{
  "n_layer": 13,
  "d_model": 256,
  "n_head": 8,
  "n_kv_head": 8,
  "head_dim": 32,
  "d_mlp": 704,
  "vocab_size": 5652,
  "activation": "swiglu",
  "norm": "rmsnorm",
  "norm_place": "pre",
  "norm_eps": 1e-05,
  "positions": "rope",
  "rope_base": 10000.0,
  "rope_fraction": 0.25,
  "qk_norm": false,
  "attn_scale": 0.177,
  "bias": "none",
  "tie_embeddings": false,
  "parallel_block": false,
  "init": "normal",
  "init_std_qkv": 0.0418,
  "init_std_o": 0.0,
  "init_std_up": 0.0418,
  "init_std_down": 0.0,
  "optimizer": "cautious_adamw",
  "lr": 0.00078,
  "lr_mult_o": 1.04,
  "beta1": 0.9,
  "beta2": 0.99,
  "lr_head": 0.00657,
  "warmup_steps": 203,
  "schedule": "wsd",
  "decay_fraction": 1.0,
  "decay_shape": "sqrt",
  "final_lr_fraction": 0.02,
  "batch_tokens": 65536,
  "seq_len": 512,
  "doc_mask": false,
  "train_tokens": 451100000,
  "steps": 6884,
  "dataset": "wikipedia_en"
}
MLP neurons of a small language model. Each row is named by its layer, matrix (gate and up: input weights) and neuron, and shows model dimensions 0-63. Each number is 128 + 32 x the weight over its row's rms, rounded and kept within 0 to 255. A neuron's up and down rows have the sign that makes its largest values positive.
After each neuron's rows, "fires in" lists the words (lower case) most often at its 100 highest values on Wikipedia text that the model never trained on. A number after a token or word is its count.

L6.gate485 [174 172 140 117 126 142 142 124 146 110 105 166 109  66 113 153 137 195 132 131 124 102 145 155 164  47 121 148  87 140 155 152 197 169 106 122 125 111 152  93  80 141 110 115  77  76  96 141 123  69 138 113  93 129 145 187  96 178 101 133 161 156 105 152]
L6.up485 [155 199  63 183 155 165 156 103 156  87 133 139 205 102 140 179 128 203 175 139 181 146 143 180 131 152 146 109  68 123 124  99 145 143 132 127 143 102 149 107 167 118 135 114  91  84  31 153 132  83 138 118 123 106 125 135  70 174 134 126 114 121 159 176]
fires in: "to" 80

L3.gate114 [133 106 155 111  83 145 162  90 130  94 198  91 118 100 155 133 143 174  95  90  73 159  86 189 103 140 127  81 112  95 149 175 156 198 155 134 113 148 167 134  95 140 187 113 118 190 119 153 176 144  90 191  80 146 100 100 139 141 136 193 141 173 145 164]
L3.up114 [ 47 116 170 173 111 140 172  86 132 144 167 125 121 135 153 131  73 145 156  96 100  71 117 158 144  71 146 116 155  74 147 134 105 189  75 189 134 179 156 135 121  96 100 137 144  71 141 137 157 108 105 115 138 163 102 164 105  96 137 122 130 142 161 103]
fires in: "and" 46, "as" 11, "johansen" 4

L3.gate372 [ 97 105  71 113 147  97 141 162 136 152  86 115 120 139  94  98 130 119 136 122 128 140 119 149 161 132 140 150 123 138 120 126  70 104 111 115  73 144 198 149 166  77 121 105 104  77  76 149 167  65 126 111 163  89 117 110 193  76  88 133  93 192 116 132]
L3.up372 [113 168 148 118 122 110 146 145 114 116 149 130 145 147 188 131 113  71 172 109 125 132  97 109 119 109 176 131 105  74 163  90 137 148 173 107 123 138 174 125 150 190 114 122 121 143 120 168  86  93 150 132  92 114 144 119 126  89 103 179 101 155 138 115]
fires in: "of" 72, "based" 4, "described" 4, "according" 4

L2.gate21 [140 148 106  70  65 145  78 115  54 162 145 158  99 123 126 153 170 135 138  90  93 171 115 133 125 138  98 172 148  75 103 103 128 114 172 139 166 131 141 110 135 129  88 144 139 129  95 150 180 114 143 141 159 144 132 185 130 160 106  89 198 122 154 185]
L2.up21 [139 128  86 128 105 131 103 113 182 110 120 194 123 108 116 185 117  99 142 118  94 157  97 180 152 147  91 131 159 123 108  82 115  61 156 129 126  22 135 109 129 137 166 193 197 130  74 200 122 159 191 173 131 145 161 177 147 159 129  76 111 101 144 160]
fires in: "some" 21, "which" 18, "all" 6, "are" 6, "saxophone" 4, "that" 4

L4.gate700 [143 110  73 128  86 229 103 113  69 169 204 103 111 189 177 100 148 133  92 107 119 138 118 101 110 100 119 114 187  73 140  92 195 156  79 103  44 138 116 116 161 128 109 153  88  93 165  75 131 168  77 157 137 153 161  80 136 129 159 127 152 138 135 171]
L4.up700 [ 89 121  92  94  68 139 107 127 113 112  71 178 129 138 115 117 129 143  99 100 129  72  97  88 113 114  93 146 110 135 134 142 147 125 117  92  98 179 220 166 126  83 118 119  81 168 136 146 111 138 135 167 157 100 176 119 132 116 136 130 151 164  92 148]
fires in: "born" 27, "of" 18, "liberal" 7, "and" 4

L4.gate597 [ 98  65 150 109  70 134 117  91 143  60  96 130  90  72  69 119 131 194 134 166 125 104 142 117  85 130  97  79  80 105 199  96 158 172 179 116 126 170  99 123 123 123 167 138 173  86 168 126 212 170 116 104 177 160  87  73 103 121 101 166 167  57 146 141]
L4.up597 [179 111 110 147 162 157 213 132 234 130  85 145 141 157  90 120  80 138 145 165 146 174 211 152  73 121 127 118 133  73 178 108 149 113  94 128 150  91 140 103 131 164 150 146 181 138 155 120  82 183  88 143 123 175 151 106 170 139 112 170  98 186 141 126]
fires in: "and" 45, "during" 7, "it" 4, "history" 4

L6.gate556 [133 145  75 156  59 124 128 179 120  99  91 132 125 166  80 130 115 115 169 138 159 169 114 182 104 165  79 115 154 194 163 170 118 146 106 123 138 149  98 151 121 128 197 145 101 119 108 203 132 114 132 134  95 182 208 125 153 126 155 110 145  44 113 149]
L6.up556 [179 167 145 129 193 159  79 138 109 139 139 139 131 111 113 156 123 210 149 169  99  91  89 118  95  93  61 192 165 143 137  84  98 101  50 161 122 118 145 176 157 141 160 158 169 135 120 134 147 124 109  65 129 128  82 165  94  92 101 129  93  62 175 146]
fires in: "is" 27, "have" 9, "with" 9, "has" 8, "legs" 4, "had" 4

L7.gate243 [112 124  80 132  93 120 107 186 119 134  69 109 134 105 124  75 115  92 185 161 146 129 151 151 160 153  94 184  81 163 113  89 123 145 140 111  88  81 104 151 142 200 143 143 115  67 125 103 146 115 187 182 149 111 168 120 156 156  84 119 187 102 159 112]
L7.up243 [ 88 115 134 128  92 114 125 167 203  85 156 151 140  63  75 128 172  71 153 121 178 144 196 125 115 117 127 175  98 135 128  74 127  85 149 147  88 106 147 166  97 144 118 132 160 164 151  94 134 139 173 113 146  83 100 162 160 133  96 116 121  88 170  99]
fires in: "an" 28, "a" 25, "the" 14, "l" 4

L3.gate592 [127  88 155 106 105  91 137 124 119 117  71 138 148 138 140  80  99 103 114  80 129 140 114 109 167 102 174  92 149 115 141 119  89 160 133 159 164  84 190 106 101 133 160 122 202 174 129 216 110 121  90 134 133 127 103  71  95 150 119 165 150  71  81 163]
L3.up592 [ 64 112 119  90 162 149 162 113 150  57 122   0 148 125 117 159  98  67 121 142 134 118 152 127 149  74 141 154 103 119 148 105  85 113  99 151 153 188 120 121 108 178 101  79 187 128 152 166 122 116 186 126 190 136 179 119 131 116 148 150 196  84 111 144]
fires in: "as" 58, "for" 20

L4.gate168 [125  92  97 102 140 126 114 113 123  73 136 148  43  82 112 114 142 144 142 112  87 118 100 159 172 115 117 170 122 134 125  67 132 122 162 160  95 163 144 119 121 121 127 120 142 110 197 144 134 127 141 115 124 129 148 114 164 186 126  80 197 132  79 140]
L4.up168 [161 135 133 126  94 109 104  77 132 122 149  99 102  70 126 129 167 121 105 107 145 147  76 129 168 119 170 131 125 102 161 117 123 120 150 102 124 129 151 107  95 120  83 119  99 130 143 120 151 141 153 196  67  92 183 153 133 102 114 146 121 112 168  99]
fires in: "an" 32, "the" 13, "second" 6, "first" 6, "and" 5

L3.gate66 [178 116 171 205 113 123  77 178 100 160 136  59  91 120  99  65 152 148 117 108 109 137 129 100 154 166 172 123 134 140 128 141 179 108 151 103 112 191 114 151 161 126 165 140  85 141 160 126 143 145  95 136 149 109 155  92 105 149 107 174 130 190 159 150]
L3.up66 [126  79 153  85 107 107 148 198 112 147 124  90 140 146 126 186  80  69 144 150 139 105 122 160 143 132 137 150 115 169 149  88 102 126 108 104 134 153 123 172 125 138 158 174 139 152 212 109  81 180 106 137 112 146 129 120 140 116 148 168 109 127 119 115]
fires in: "of" 77, "a" 15

L7.gate552 [ 64  81 136 103 102  68 112 108 110  95 109 146  98 103  91 148 167 168  94  67 157 148 192 145 173  84 119 121 156  97 141 190  85  93 119 100  49 165 142  87 116 146  87 141  80  78 115  89  74 155  61 127 111 111 160 165 124 165  72 120  98 129 136 138]
L7.up552 [139  97 144 102 129  99 134 124  73 115  89 109 151 135  92 144 135  92 106  95  98 143 152 157 135 146 127 104 131  77 160 132 112 102  97  97  98 149 154  98  90 139  93 118  51 161 124 123  87 185  95 196 103 145 108 162 130  70  80 132 116 139 102 142]
fires in: "on" 23, "as" 21, "of" 8, "coming" 5, "appointed" 5, "given" 4

L9.gate614 [107 110 145 130  65 146 105 149 139 180 125  66 122  77  66  86 166 182 128 120 153 122 125 162 144 179 174 100 170 125 110 130 159  82  83  92 139 157 147 136  72 123 160 139 105 127 154 114 138 102  96 193 147  72 117 110 180 122 113 173 142 137 121 118]
L9.up614 [ 73  90  73 117 131 136 158 143 143 114 141  89 125 101  93 153  86 146 143 105 144 106  58 130 120 125 154 104 140 108 202 170 107 141  93 144 162 106 129  95  86 163 124 118 142 138 124 148 136 154 100 172  84 133 162 123 145 119 105 151 163 151  88 146]
fires in: "the" 64, "on" 15, "of" 5

L4.gate28 [183 163 113 161 138 144 142 127  90 159 148  96 133 132 102  98 173 129  42  88 106 154 139 147  42 131 149  96 161 103 114 173 142 113 136 166  84  50  42 139 125 114 124 188 157 117 139 109 147 172 107 112 185 144 140 138 141 143 147 137 142 116  52 123]
L4.up28 [159 142 127 169 104 133  83  99 138 102 182 114 127 146 129 104 124 101  94 125 142 116 128 101 128 112 113 145 144 179 164  99 136 148 163  73 164 103 160  97 144 105 116 120  83 155 161 142 163 131 100 168 178 148 158  90 130 140 166 204 195 118 103 164]
fires in: "of" 59, "and" 8

L4.gate170 [104 144 150 148  94 115 109 130 115 136 167  91 141 101 124 107 122 134 129 111  85 129  90 185 138 188 103  53 110 104 128 115 147 153 128 102 175 155  79 124  50 161 123 119  95 102 156 140  99 136 115  81 126 133 151 109 186 122 117 138 125 110 134  64]
L4.up170 [120 135 118 113 115 108  84  96 103 177 123 142 126  81 197  90 123 194 129 179 154 164 173 150 109 165  98 183 147  98  67 105 119 121 122 129 125 148 112 113 149 192 104 100 126 128 113 171 162 178 148 109 104 179 106 151 140  99 185 177 122 122 186 128]
fires in: "which" 29, "of" 20, "what" 7, "all" 4, "nicaragua" 4, "november" 4

L4.gate109 [203 154 152 146  99 107 116 115 202 132 169 146 134 120  97 178 161 168 131  87 143 103 120 137  83 108 185 160 156  91 149  94 172 127 142 124 108 125 115 140 116 124 130 103 104 114 152 109 106 118  88  98 129 157 137 102 155  74  67 215 174 105 144 153]
L4.up109 [102 204  64 120 157 125 155 150 208 140 156 178 134 132 117 181 131  73 142 133 129 159 132  97 157 109 127 103 139 145 120 177 150 157 147 164 127  89 137 139 117 151 179 152 143 161 158 130 102 177 105 157 146 114 121 126  77 143 121 147 105  99 128 137]
fires in: "in" 37, "most" 12, "into" 11, "on" 9, "football" 6, "its" 5

L7.gate120 [128 162 113 160  97 100 152 191 153  87 174 126 137 107 145 151 130  90 125 105  93 102 161 101 156  81 153 127 184  90 139  98 153 142  93 114 142  97 167 112 133 187 113  95 159 101 189 100 139  97 142 171 127  97 147 230 111 140 105 180 134 163   3  60]
L7.up120 [ 85 162 121 173 125 112 153  23  88 142 116   4 129 152 120 134 130 142 115 112  88  93 193 152  16  94 174  52 110  87 121 110 164 183 121 134 113 163 144 127 114 114 144 155  49 109  96 100 121 106 121 132 109 110 107 131 145 120 111  95 105 160 191 157]
fires in: "in" 14, "with" 13, "and" 13, "was" 10, "a" 8, "to" 4

L2.gate419 [131 184 143 105  92 176 117 150  93  86  98 101  97 100 127 100  47  72  97 123 123 112 127 148 114 110  84 108 134  93  98  62 107 125 106 112 169 144 151 106 157 162 147 113 124 131 123 162 148  76 170 111 187 143 186 131 104 102  91 134 137 101 127  87]
L2.up419 [138 173 133 140 114 128 104 148  84 125 161 171 122  75 112 121  72 195 104 105 173 123 122 117 120 147 101  79 164 107 154 117 116  94 168 114 134  90  78 140 135 164 121 146  78  83 126 121  77 151 133 101  91 111  69 180 130 104 113 117 114 179 156 175]
fires in: "or" 16, "only" 12, "play" 9, "played" 8, "first" 4, "one" 4

L3.gate618 [113 143 202 124 112 154  92  71 109 137 168  57 144  73 147 135 164  95  99 111 146 111 115 158 134  92  92 122  90 112 134 118 116 158 162 130 132 133 115  91 116 143 139 113  99 107 152 149 138 121 126 163 130 133  68 116 101 119 175 126 143 153  70 119]
L3.up618 [170 135  62 101 154  88 111 151 120 141 131 124 136  98 113  82 155  81 151 114 113 127 182 166  92 156 107 150 124 122 125 129 131 107 179 171  66  72 164 170 142 137 121 138 130 137  67 140 138 106 138 125  69 149 159 109 145  91 160 107 125 154 123 139]
fires in: "of" 22, "her" 18, "that" 17, "their" 13, "his" 8, "which" 8

L3.gate400 [ 93 125 100 100 129 106  97 204 115 113 149 102 125 103 122  73 125 116 123 110 110  91 135  88 109 198 114 116 105 185 116  58 109 139 153 129 124 100 152 107 104 159 149  83 182 128 152 197 115  48  90  90 176 200 142 143 184 103 102 210 122 103  96 154]
L3.up400 [123 139 104 115 140 101 108 152 111 150 125  98 121 127 118  66 147 124 141 145 140  63 128 160 154 113 129 124  28 143  72 106 175  96 143 120 131 130 133 133 130 113 118 160 184  73 128 134 109 110 108  96 107  95 167 134 162 195 145  88 113  93 138 130]
fires in: "a" 39, "an" 31, "of" 4

L2.gate259 [160 113 174 163  99 144  69 110  82 101 113 135 101  78 129 122 127 114 111 148 148 123 144  82 105 193 116 105  77  70 126 132  71 146 115  83 126 165 153 113 109 173 106 106 175 172 116 120  66 111 134 127 149 128 138  44 101 143  91 109 146 127 153 100]
L2.up259 [126 149 171  96  85 167 120 148 177 166 160 117 139 144 172 140  99 157 117 129 139  98 179 146 129 142 167 102 114 106 111  97 152 119  51 116  95  88  86 140  92 169  69 149 147 136 120 150 148  53  98  92 111 160 134 102 123 121 128 154 156 157  96 172]
fires in: "first" 25, "only" 17, "next" 6, "where" 6, "third" 4